MLP neurons of a small language model. Each row is named by its layer, matrix (down: output weights) and neuron, and shows model dimensions 48-143. Each number is 500 + 40 x the weight over its row's rms, rounded and kept within 0 to 999. Numbers have three digits each. A neuron's up and down rows have the sign that makes its largest values positive.
Before each neuron's rows, "fires before" lists the tokens most often just after its 100 highest values on Wikipedia text that the model never trained on.

fires before: " in", " by", " on", ":", " as"
L5.down481:543499515486381460492464494535489399488539572507518571483569509513464496545535545477484458390497448439501591572499484469541533449494435479438476518454503563521576513491529525512524504493497503525522491459513477512514561613504542599517529496498500539401597484458503532481492550513495588467

fires before: " ", ":", " on", " as", "ing", " in"
L9.down863:503430513506414428589509469529523411452507531507436507555505522502497491413457523493458459427489462510550469554498517504485619454486516519535522539467498489472410446520472538487478490426517493440492460530485497531533485532522448567521493455523480492546397452485538523530526479514436446557

fires before: "\n", " ", " Total", " S", " |"
L4.down24:553483486478530466503364513538538470427494497496523436424528504498448512523478492485463496451480531448555469553453468504463486549495454500454455567502509565527521524506578502447526467540517481421524476472557439529524502493570490524511458529547492561515484477483502390521448572499496551466

fires before: " of", "s", "ed", "al", " and", "ing"
L9.down519:516448553487500505492482489509433540477482517567433522551529495499456497507474533506560523522476485510537505457499549557574488518513508482458469450523461543486531530519516474485446487504488472513542503497526489452464496575517417484524511513528547491553467559535498521499466462485529568516

fires before: " |", "ro", "ered"
L6.down422:559546561561551584537483523453483475467448538503586545544549520526520515528473504563500468473537455525484431476530475529480428492508506505588477519509622505451569461521532513481542521499533540464527496449504511574500481515472421480545477516398468512431604460471518472475489555469482491425

fires before: "\n\n", "th", "er", "ed"
L6.down427:511493502523456529473495435533443511548512532434493537485490464456494455448537425493515483546463521423519576447451464518496465508473524515506484517456527508536559505505457506535529536509532562482445522530480479559526551494488436553429515471481501503529504584547513513395476558482528531503

fires before: "\n\n", " The", " It", " He", " B"
L6.down326:556479459468507497483506550509478491512539521453549534515531449472497440489451546479519563459538550502503526537453491566503494449445532521523526507509457506528550484526542461520518485509518488511529481508510514487545543570524464495500574475470512548500443486490471560465515575492516505510

fires before: ",", ".", "\n", "\n\n", " in"
L6.down836:580548512478407527549477517534489551543489467542537447519557427509586551495531472414551471490524506446484552501550422517504520560467422522481545479457473506454524484549471581464476524450524507528468525469490570537458411526524529542531501447515518592445473462502497563491477516504506556397

fires before: " of", "ical", ",", "ist", "ial", "ies"
L8.down729:527484465464491474525527562439474470503469436580532426505508514475429484470565491531506476444454486493500449470493446513437509533522512459552415423443462501477466461514471572520486510458424439541535475520548520509517452546468521503428497464486548520528497460475500493486456551485481492476

fires before: "s", ","
L8.down279:468473480516557463528382447527499503551539504542511531448540389513476546487574511551528508514545447499505453439521503520408521509460435502484489479537469449422506524424565474499496430461489496600434547509522466559476522553505446470520459511491508522472540485520465537527545496478467513512

fires before: " |", "R", "'"
L6.down433:464570531509509538508471476518456492563473520478499441500518577484533497482481576547463497500487547552502540530513532502434469401446484540516471519550527446573457474593478458445556521461557505518450465494501501485449481461490531478536533446462375424465505543536523497524493526451510569486

fires before: "ral", "er", "re", "ru", "r", "ers"
L4.down869:514543566489482434476521472457486473518469503494463496503506507496463519477468482524546539447416399444494525468520525518513538531517492481511462544501536427515522538505557533497453447527587511508519556421489490462512435480525454514488517433537472509503470487474464503474504540525497585492

fires before: "e", "es", "ed", "er"
L9.down454:486487538537505476526524507537459562523512476502527507490465421601453505485565470465535522480389501436452523425569505503519572465439502506533445501535535480470523565548530537501507439528504587483495560490468496512561453555492473516437416493480500520551512464455536536518451431438504521558

fires before: ".", ",", " in", " and", " to"
L9.down836:539396470483457462479482482551518493464547528530492488491450554551531502438499546503516495458520592507488451532470527491435507499479515413541561555449478539525611467462447514531481505512486608479493475422491452510482496518489493506464528473499504528476533493518490508507486488475488509549

fires before: "ian", " |", "an", "\n", "ia", "."
L4.down213:570481503534488451453473525524474439462528489467552473497590470547497547496513513530497489423562518546556531473529446469527497589469506487469556508516489474470520509510411516578497470480569529540472549447434502498491491510547451524540521523580519481407455486464445510508538459534497521491

fires before: " in", ".", " at", " as", " on", " to"
L9.down293:437511523530521524549501548509485475532578533564551519550473474470538468550511537472479451512511503478451482509487475509502472518559428516517490542495508599474493439437507567461504515546481501504470554489557489596501455535511561525469600486597551468483498497495480473529500573498468490477

fires before: "ed", "us", "ing", " to", "ers"
L5.down84:557543539452478582532478553483482572529440506507485445537523469534493463503420544447559476501498458478527475494472500586486457551481539505523541526496555568421587476479444515469533525470515515502561414542448430463487532454471551467558431571465430465425576457492539552530477473474423514460

fires before: "o", "ica", "s", "t", "lin", "y"
L5.down119:517550464501496493549453589501517574478480483505425565508512473436509529480393482449501494474467490462534545475527482521500481458546532486464552504532473549507460439573473461508529506498493465466565479483507499578551511560529509398513515488506529513470477477520502586480439491534441506515

fires before: " ", "/", " St", " M", " C", "s"
L4.down697:548544466486522481532595497539542476513474512503551548427570462475461488568486573617505450484542462518542484491486561485540503568504507471473527474526429493522541467560457483484559453432488508520485483442514417428454552500475427510478562546456490539564451515564479465548538484468470501483

fires before: " ", " inc", " a", "6", "18"
L8.down420:525536533452525460538497531557547576534458480444493496540461444499484413546510401507566474457484461458478480489501450500493498504539415518390453467500470450503500579469494511440460453515496540437466477503514516445509492529389433560485552565493530450477531471478490477526468517473488463538

fires before: "ing", "ent", "ed", "s", " to", "red"
L5.down36:516510491523499557490418491532467573466564448454503416602490542534468537519472501528455469476487433519555472526498550491505491484528454474503503563434465443497437545508431485513437556552562500601535501539453442573481515502489512453504514461561477511491514513534516481446491486482504513502

fires before: " |", "\n", "\"", " —"
L4.down175:491488506527467562469495458527435489494544412486405469454577574500538503536491455516530501469541502455502553517479417570493564570487494525534477568470411483552569533517433552506499512530589451448532571537435421440507440516540514440569516550488515476540472525503479535470547530460512517499

fires before: "s", "t"
L4.down189:505483511499462493571474514512441578549507505465512548496503477439470480508489491521514531483538566438530434436562462549529433514527476449447533502547546513428484476512477530519509423533417597444544467477557529463446509423499427546466496491435520494549520547521491488451560491516506432487

fires before: " to", " T", "==", "ed", " of"
L4.down333:452570500520554520516462562505495538534567492511481495431550476545522524507512494436552473507489429450561503481521557499532507505411526530531545455436541459467544533546516543501480552499532562463486522574497500476533456497478562438468472484563495526487475446536436505479484522551493561461

fires before: "\n", "\n\n", " to"
L5.down338:567528481471538494507486446491520525501485493580548465476431454415507454489541496488522468510503418504467475469483547561544427523437439540609494482410486451468489542526443613559529488531450469491536501496532471496551512456490469482605545518587515515551481501489498513464502445507553534531

fires before: "\n", "\n\n"
L4.down162:481432526525565539456432507468537516419481563513558442528411513531461511493548547518542522414486451519578541552477537583514488512508544650494492512463515493476503415512500531472560474499508422504520446465483535529503544504501488478576513543549529465474496531501502537429509404489527454521

fires before: "s"
L8.down469:506488466479486523487457613479523483548487418532462523535535446451543524498473561519495456553507489476511454465455532482455474509442465449442498483569521577474472574490475423528514498479487491480480447502534563527414525557477489475529485493441453487472624555446536578502487492521486463525

fires before: "ar", "ite", "at", "ile", "al", "ose"
L4.down115:574453527495454460480476462537423526588505463481482500489578442483501524527470540535495499459460442502558503501536518549524508514518528508527433465493545538454527463482525477587473479547561495467530536529506481485507528495533491479482456489587480473521534574504513526454538539503509420461

fires before: "===", "==", ".", "duction", "|"
L5.down271:462537517573477409489471494487419530512537500499479508484587519500459488552439508477526472530523485508495469509479510565438490479453478447520495502530477521488522509531523492543520482500502497563566461531503506453489534550517445505433470497530491478524544492485436462453539431494512510554

fires before: "and", "it", "ission", "on", "ander", "un"
L9.down479:503486544547534526509505534456515538455516478509544538511562521541499466461554543403504515509503504487468431474531420535486519518447513515502540459527512486505505555494413517521467472526515532512528568472511473492517492490430548422503462501538524484521500532486514471578533572502480491457

fires before: "ment", "ed", "ers", "ing", "er"
L9.down771:503506565529518493462565477462495486481549502454482422501531531518429556466435504561534493472449455453482530482478511485529462431472522487580468547488525448528543479530495474416474485427504452501476519534501551544517492425543520462529425519492545439504523570531489543473501497548476437549

fires before: "ian", "ia", "epend", "ig"
L8.down483:478536562444502510468527475542535418495498492458500537474598508523448504540577508493508408471528608516544507469508462538503459444463471537550540517419434557416525477562506460482509512494493538507442514473477502499523524524495490498516513512482495496470550500480501440528494498467593509481

fires before: " by", " in", " and", " as", " to"
L4.down182:585485532476496482520535476491521491448505520442508463582436495527466445521424540424478450461474487571449496447530553456471457474426453478482494500509470511544501528467585488462527550538533558480510489418529544500525487527513484526472542508524598475512470536522501472468501531566493500573

fires before: "ter", "ge", "en", "ate", "ty", "g"
L4.down53:480534533505384504464491473567456513567476496451522526583498514477499495502550538484498498430489566481560531531562512513566469584506476497547428548531499519524473482447502542520521489496499421482502444504456533520426544460562540549586530527457506561488551554448519494518433511509518443514

fires before: "ge", "ael", "ig", "ian", "ine", " States"
L4.down167:503505510507422493531523505538512393505554533515440564428565532387466500502421495552514492449460547471497480562497497462496523479525445546519562525515438527496580423541525566481452522506461567457499441482510499511529536495481484510483493525459473490466507568538514508512497455458471468531

fires before: " ", " the", " February"
L9.down80:507516471551526438464481450517503520509514403514439553450426493566510484426468496611566522520479492480536507510450486476514553492470488523415484493426541480447530455513516526478529445430480560519553481583481489532463518534499546464573497421533503526509430504493534538463529518514555468509

fires before: "ing", ",", ".", "\n", " in", "ution"
L9.down560:551495533517504477510475495522542533509553504537423495510446475560445551486553539470503433540502556505569486474495491516496548482506404510496557561460496474449610451474500517418473481500503554490512499426524495484456481463493490474475429551510508553489460536450512537470497451482503461454

fires before: "\n", "\n\n", "k", "\""
L6.down536:552524556521544528464545462509495434527462494556516489497526445488543482490516561501541508463493516484559526447497574516464521522584454511459487490452452453492574509462491498506548527525452510524491505608526475498473454513472427519457492525484501510537470490501483454525567462489428453512

fires before: " ", " the", " of"
L4.down356:486497537528526455548508545585492485468489458524472517464538479441485491463481522553563472502428513518451536477513480454497431490544510505482480503433522503456462503548563458530484494517457502516472433569570478421526476528499543405510540441464473525475518494540356597438441475549567487528

fires before: " the", "ed", " place", " to", " a", " in"
L6.down598:451510499532487481586503487521490468488475504486523473522462494524508478503467559438529455522543476521442520522442460445472484458504548474490521475519519450589495489454553449564500584454484503475518426573549414469521490448577503477413516468462554542522414500445530455529596450501457536496

fires before: "\n", " ", " Re", "\n\n"
L9.down477:480490479505525515479483501512506466465473403479531466477501489502515426531532457471466490518516496449571441485488530491506542549540381527463465464505546509457600511553543460540534469496504492474508507504483455488430438516467521506435508579480514507549481537432551535530530493515498605485

fires before: "ter", "les", "e", "eng", "el", "ters"
L4.down569:580501525499504513523548457438500456494525488456487418539436503447474457439559474538518472544519562492543434477454536604453459496481472473528403561504490480582510522504464500500514527537489499526480487473466530500479512437536517531538490496530403475497524444459509560478425540550503493544

fires before: " the", "A", " a", " this", " his", " "
L8.down511:517543468534429555534539512537517479516491497452537489464527487531501514463498495609462473516430517561537509504424523514462517576521537444499521512472519488547591522486500524516493481513487487496453479560517399471508524489520441510445534494542545473506538420519596472543548527468547465548

fires before: "ed", "ition", "able", "es", "ing"
L9.down67:498428538452448508516558429524474361567539471498442458553483556549472556555524514592479565505496525519489475483553455586508511445448524523490514504555481495491578563498442542521460513513512530412506516479482477517552502523476532471549515466497544511432588502485541570485422443505493522484

fires before: ",", ".", " the", "s"
L8.down674:565512556443448488523511510501527536508501499571491481502501498477498470481486490655449504524487562512521428506471484525425495537499390506502537498544566567489485476483536504509412497451533424532487504467558479464477495548536467539554479536421513482496430458521422547454489477514484505486

fires before: "f", "c", "st", "n", "d", "fl"
L6.down261:542543494494499509460527389545487486489486519447473435535529509510550564525544549528512526467493521508539483430511512515441580477470615470458533558440546599435515505532411483472421520595506507497553484479450536495498570430447471484510527511461467579467457469490490503482529513484460569512

fires before: "ies", "ially", "ial", ":", "ific", "onom"
L4.down778:470470514511505490498501515487452440520447546539507523430509471447484481426471492510618596533494438534495492496494460550464490528445487567500531465517441523493532549507490524543505554522401496510579494544508441499497504511450542489549578477475544477516420483466471507479489482516500568520

fires before: "iness", "p", "it", "eng", "b", "s"
L5.down290:503476517486551446465493449489473425530459536508483511461512543488474496434486447526488511498490463514522476477492523557449532504549488412454507461508488461508500442534544463512468551544426511564481521471530503453536493501488532500482497524483427512498509466507472448516443495490470496498

fires before: ",", "s", " (", " of", ".", " and"
L6.down894:562454504484444433526487429457511515549515449513530543496417482471520451558474558578438494518511490467523477452465510505525501565494489429510463515508529487416482476550570504461459528489527461551480493510506447492516474490462455560446481467465475551439519543439474512532489537448429445480

fires before: " States", "e", "ic", "ubl"
L4.down418:450455449468473514447492478494442488509576459485508523492519536474510500463548426409471551475505434559521460470407424470474480455529484424559469564445490475469466501485466509579492483521492519481470533532514496462487481426545506493549510500532523539467471475507518553580528496575513486535

fires before: "s", "ice", "e", "ices", "ing", "es"
L8.down184:561510555592425559408523450486588489496583540505455498516488613487516470496511432511566480474512487539513454527436462548507456485549617531543537503563535478486542483479549453541504483525457519447524501541431495531506485516559507561572492499539490508544514500515472455507499472449473516514

fires before: "f", "n", "c", "st", "d", "fl"
L8.down728:446493451483462577459561445501525609455506556508524448496470507481506510558475461416466553520531464497514486500496494482560564510512461563434538519474472475445457575508489506510455450541508512535488564552448537523495526515444570452516528515548517577459455486590533410509496499503458516473

fires before: " the", " that", " a", " this"
L6.down470:541571496554473528560444508576550441523484532453517476512455484598531423409482464500489534447488448537476531532500539495482507457491459500535495471466486533555512527505449481515515479497464441538445511557558493557512475444527488508514540494466470583520472473485441474574512551510544507512

fires before: "s", "t"
L5.down749:529510551450458451491556456593526464551455571531423493511573530521468498514397557486528494463499522473524509527531553517508489529504501556486509523546494544474544488506474487550480459524473571446481538458411506530438547478520436453477493420457438518529476574518583473504486554478443443517

fires before: "\n", "\n\n"
L6.down805:495548496531463563468441435472550489536469486503528530496551492425461493676515500630511548529590535525517535483448482517451503521483526482569515538491498509508551531484500539516458535511477452527500511447493477519515478484467504536460437500478525543551565511530518523489454493503503526521

fires before: " ", " the", " July", " March", " January"
L9.down124:520424476565492465455527449503495524403483504512495525528492494452514510515452549522477455466454540456511572488534510513472461509462521404522555498511482527433417447570489549550492479436449391451538528485493515464476439531470522553452540471492500532494452496548567559464534520457509514507

fires before: " ", " $", " the", "ing"
L9.down824:490493537556500519428507597516462505491533425553605538466491513514628537527515472554536471545418540556536494519545461440486489526543537550530483471491457540481574495547502420560497518494544520507507471518536507576483454490464512494498480517526491490458480505528467437492416529559449505548

fires before: "ar", "ation", "al", "est", "ant"
L4.down309:559485484571501493498537515525549459462554532493490443498473512498509503437534499478489590493447465445542538501585463519537541536486518421540503492499474489498456413500474448538542518531476468507476447469474559512480482506547514438525540618551480541467490563560540528482491521532469554523

fires before: "it", "ission", "un", "on", "ect", "ander"
L5.down192:480508580528514519514521459406508473473489525443510510543535535464476557584521516459535494476466469469521513437434467461530509561555455510548512541521497566531508520568508471496453534535500449500561495482504497459554485477524497436491486472519517531456546535454542473555433436473479461468

fires before: " |", "i", "2", "on", "'", "g"
L6.down787:476515483478566494456514550524463481532438471504405508463505512432512483490474428477485505446414503477476432563529506492505439445510509550507513546503493501483441476534496488505529538573504553461551467499516531513526498544479574540461486503493424498489446535584456467495497459473513438467

fires before: "-"
L6.down264:524478506527530506527461465429453499455536453457541476520525462477541518462509541526497401453490513513518515408488467496495528547435460486532610519517549467493481493517517521549526479523541529600475526539478453489465566512509526464508524499508487469546468554497527438456514487534512505541

fires before: " was", " is", " also", " has", "'"
L5.down503:517490540530538528491487490479447536471497522484547441522463541511481520473513522516451530596450478514477468535482446482522528509432431522572488477512539511517493553481517504448586570450541508485480522537487436516406488481532474456482520464394462531452442478460544553467454552537458557502

fires before: " in", " by", " on", " to", " as", "."
L6.down379:512475455505510428558527493488480496458492590497496530521483563501455531475501467415456502525477551453453515471473479480575516484522465553520472477473480490483477572550590501538538470498575530508502491470543434513474457527506475552561515467460583549491577427500519509523456476497482503543

fires before: "\n\n", "u", "en", "ate", "im"
L4.down122:546474536508490504450493518517546474462458545472505488515497553528445481519561512449502436413541491541559443535495580495500520583489487422482508492511461535496453462450530568534484524518459486575517506510388492469511488393535594489430453507506527437509523554454411486487415530530455501515

fires before: "s", ".", " of", " in"
L9.down665:470521519466472515527508453538461573487525479496493515484563509452578526474492484609459534558531499521517516561450483544410430521541539450498507561468532502537598547489515502507453538489577547454531504411501430422516480549498503518564497498408484508479449500473478515542401542454533544437

fires before: " ", " in", " on"
L5.down291:521516469516484454476495458503518470494531544496493591445454475464496472468456470548587557477458429451518478481464493453411503497445512505423504436433553473468567500469502507459523504461457542548496505379519460450427485485445474531491497486503530515548477502468455539543510545467497532501

fires before: "\n", " |", "ark", "'", "\n\n", ":"
L5.down442:517452480518511572549441504523501491532499438504429514494521510422453542515500445516508585452437474529540559444424463524433531496467529522487484430466510463479456485544518471595467507516450556519556513531540510526439466487526503480470498505541495479544508532495464506445487514469508484459

fires before: "s", "\n", " ", "ent", "en"
L4.down218:484623499555514538572479523566495472505527555468566459520482477512535485520471580458566453481544536528517423454523535480559504523592500479445492472497526499479503517488475491544458538519535483526549593496475486528520472446499469547484524519525542539470526498402530477508596471559470440513

fires before: "er", "ral", "re", "por", "ers", "p"
L8.down512:487484507526485475411538517503488506480521518457446446518543530542423533393548430545497555541441402508464514519538454522469494564549418507531537462434516543524555493465493448498475461470481525527504446516469514546493472481487493528506511474431449450483479527465527517517417549541424454473

fires before: ".", " (", ",", " |", "t", "%"
L4.down493:471513479489563498444556432471531484538529527491460503485520561456556534562516537498503443599496419441501561475493509521459559501544439506575542535540512527526541523530528463468449422470476457499502534524514480469470462470505526571498452440468544454443563475454513469413516476550514518508

fires before: "-", " ", "S", "\n", " S"
L4.down422:469471519566462511508471492498454514458546530540562467540531556504519478564386418542574503471455587529518512462429580495490460498449483469457530538532465552437580483492513499459506485415555470430526447502494455456504452494496455528485492499485564488474414524490476463495465476495496534449

fires before: "\n", "\n\n", " |", " (", " of"
L4.down818:546517495459469525471474451487509543509538530530553518475512537460531437498467489626536482554490493499539449500543451533503510530503414390553496492491493526526494508492498476436499494556517529458511519484405483540430507507500489502535488489471602445507537496502539460510488537497484532476

fires before: "-", "ed"
L9.down176:493494525534553556533486527475459524460451460519505493487498527492617444558504475526401491527513562505501451410532453537480499491475491540475535475527547509482526496409571468469499489471558515505510528513516537455528483482505522510477542459502502448502498459511423468505491484501485480567

fires before: "s", "er", "ork", "ve", "t", "m"
L6.down463:509450533493586504453509505526596501499522443479499413464532485468506516512483623467541444578539472495495472603458500501466481505433386572480520507546477589518521512480497469464514512526533500460411474500531615474449505516539522477498539486511546427527520550494484400496431474498538464579

fires before: "2", "1", "ice"
L8.down40:516502458497499522468540450477512497514573537477481483523403525450475509487507508522516552574455449473465569479513489499483465538502531472512381471477559483515532452499510477492494444514476508475516573469520539527492518495504569492487578473503436525497483450496455530462528401433485535487

fires before: "ice", "e", "es", "ry", "ic"
L8.down800:512540519516490397520504456543453539517604517516501488535563574467530449496544519442446426507473469491532494481560483486545450461548501537541455457470537553522534519514519485526512491495464548511466547465485521533470525462557504453443447438518509485562519448478526458512565524553511544552

fires before: "\n", "\n\n", "es", "ed"
L5.down631:555426499499500535427511480531511465448528567511450497480548458568476488498462604565483528466424435472491542451473470517484443542476559508498480486482562448518486486490532495515496533524464503549400460518501504483508538576483397521511502503428521449554467442545520470524508423446489535443

fires before: "or", "ed", "ance", "ience"
L4.down498:467545476514469494470504458504468526505565460481546466481526490440488500539456499520530500484509444477520445502474473581471486582542543534466511451456486519514539426466496422524463439565560529485542529477558564508557541499513543506503523458527492453457504465517451468454484432554520534482

fires before: "ad", "y", "\n", "ic", "es", "ica"
L8.down342:497460478445448475552512480452442563447510568555533485564527481507537561472532513502465475498484482526502476563425543453573482433495506497532509436487507542457483492515490534561537517599489429580471564536545467467540525522450494490587533554496473444514505533529485517524566454474448490545

fires before: ",", "s", " of", " |", " H"
L4.down389:533600492465481498508458465441501445514467491554541504430507542522507579504485502542530579516469495485502529479507535506501488560484562471521485448634423519465518570540514440511486482504549504488482522473531479513528434521516451505527527444475499554487481474458461517439510529449534544512

fires before: " |", "ed", "al", "es", "ey"
L5.down1:503557436515510532515464470517497519512517497509481517569554425493589488440501564444522433566494521471474495457537422484444553508520547541568520525556579589550564521486477464439499576547497501490488567465544441487517492417444506492456504506458535523460509481478500609549516553494566454520

fires before: ".", ",", "\n", " |", "\n\n"
L4.down689:512488541461411474444444547539460495489460474458559464511492449515498593485500521463492538467508514599473505500520466486394499556519536511514575480471534496478549583481466584575432565409463491534486546488461521446554453483457492527520493444508553559504433438496474592522425443519544521462

fires before: "==", "ution", "ut", "S", "A"
L5.down226:493424422491478469534443501467565510543490479522509462426502495435463469530534560469513471521524552476503402405503525465519479490386488499513515403576481474456429489551527539560542548502472485534529524445471547520537502493473546498470513504524455512488489493534558515588487455461439510496

fires before: "r", "n", "d", "h", "ro", "l"
L4.down576:516508467532501482516519575499525532490516540496500456536499498501489491431496492531514549491547580442450581446458567452523479570487441456510536534511491517488562474505539482557477530495439521483461472465423493510534477509508485496465428528490515517487398499498489514526481488458527560536

fires before: " |", ")", "\n", "===", "==", ";"
L5.down756:544467478509500533501407503436515460477580492459510491489537483457505463566506535457568576475493468521421517526495473595512435492442515511523551454485489522452477528518453518519583510532476503523562488482511417507475470503469497446495568471543504443473511499550457475496526530494545521528

fires before: "pt", "p", "d", "es", "al", "n"
L4.down327:493448484448521563502522524578483593483533506468473502554514581469499521483455445500526555475584515480539486447478549506544452571537442544495555485489520616500449506504432430493482470582553514469559506460455499513520574545519463527482506518522489568545516472524511563502450514465537442561

fires before: " the", " ", " his"
L6.down36:518558480570502499494512483509508516473513526513508525526527446526461513506409437583550504406550473484511436539411466461520535539487463480528489453493557469527494442520490448623459504486498455478549528509497558479481462546563554498492558456453477482491454453503543524531487474505558507453

fires before: " |", "ed", "p", "r", "S", "a"
L5.down616:536495562519530511483538507476446433542499576512499407525499481482459510513600510509488484484474427451492563542503546450483552501577456535474475448529511482403521558487442474458459552509394530596521565486501518558517502531481532460567529550392487485573429496557535511542550503493493521435

fires before: "er", "ers", "ant", "mer", "ation"
L9.down894:534564536533538491519539505464476490524498514519520447494512505452454564425532464494515508509465458507467495513518495611561527497476456525479464481482548481516527476466476486512552522491499518515502535533533476544472459467557562491535458420452475553555489520495515482433531525450528584586

fires before: " to", " |", "ed", "en", "od", "in"
L8.down410:500476451454489489531452482531485528472537558444562483484545534573587504553510593521534516477484483505524485496520510574481518516547486450436568515497515503473535525524480536567520507570473500598531511540507483467483518503515570526555468489489460565486546423475497432453486552545491606423

fires before: "\n\n", " He", " The", " In", "\n", " She"
L6.down885:503525449514520513494513455500504474504514543441508525492592504462510486577470514503483485478492565483468527481447494476438550511465455503548487479478506511535600569578578515506478467462486499540497507526474536514565508493505459492480550493532574568514528505501533567501446488481493548504

fires before: " |", " place", "s", " r", " in", ","
L5.down843:547525485513484489465491522430455466518550555540556555491546544505516505566447480571447483545451514514518547474503458511529510498463393467503530603449530497476534453568576503406476488511557529496481489507468413478494539483457464511566500460527525494563481503524522563489508511520473550491

fires before: "|", "med", "ing"
L5.down816:538437517535519549519567464505416386527497550523515437493552505475520515579515522540454513466490531454503436503502499523446517491558474471439530545483448496488509428502514445482490566484517547528466546591465507451541489589511495518527499480501520427514460466505487503495515461487549432551

fires before: "ent", "ently", "ed", "ing"
L9.down856:524539408499459566499468440435539480595532455482542389478452539511485489555560498497477477424512493531582524470486585481506522467554514479587429544473489512472515504536566509511529524489514480475511520437429488511478505486489513472532566488558538516460553485481560479460453513537436477441

fires before: "|", "|---|---|---|---", "|---|---"
L6.down628:453496506520488474448493462496428529580490495546421522424523471514504507559483444473503538462501505422447483495545564605505471561465499500514479504474490516583554462483525456551502554535486550453547487515531477518546509543498522494494466531510444505542506532502459435546505467531467482520

fires before: " |", " /", "ished", "ed", "er", "it"
L6.down825:503532451536513480482518515414505481533482535491519529523534496529574509497497473439540470547534444433482507476546474532416511511484476518479412447463536499548522477524462452510501553513521510518559503526525493470504521522531478434596533479439494498480532552442480479522443497535478441465

fires before: ".", ",", ")", " |", "\n\n", " he"
L9.down404:574537482447512555485564506457506465520502524446591526459571517526518473495570526460501467542535590520539482501489479500453506523546530519534430453531465548520591555521456511496496504555547479506538451499508517532484506529485483470588552494504462537482481452474561589513479484487566570475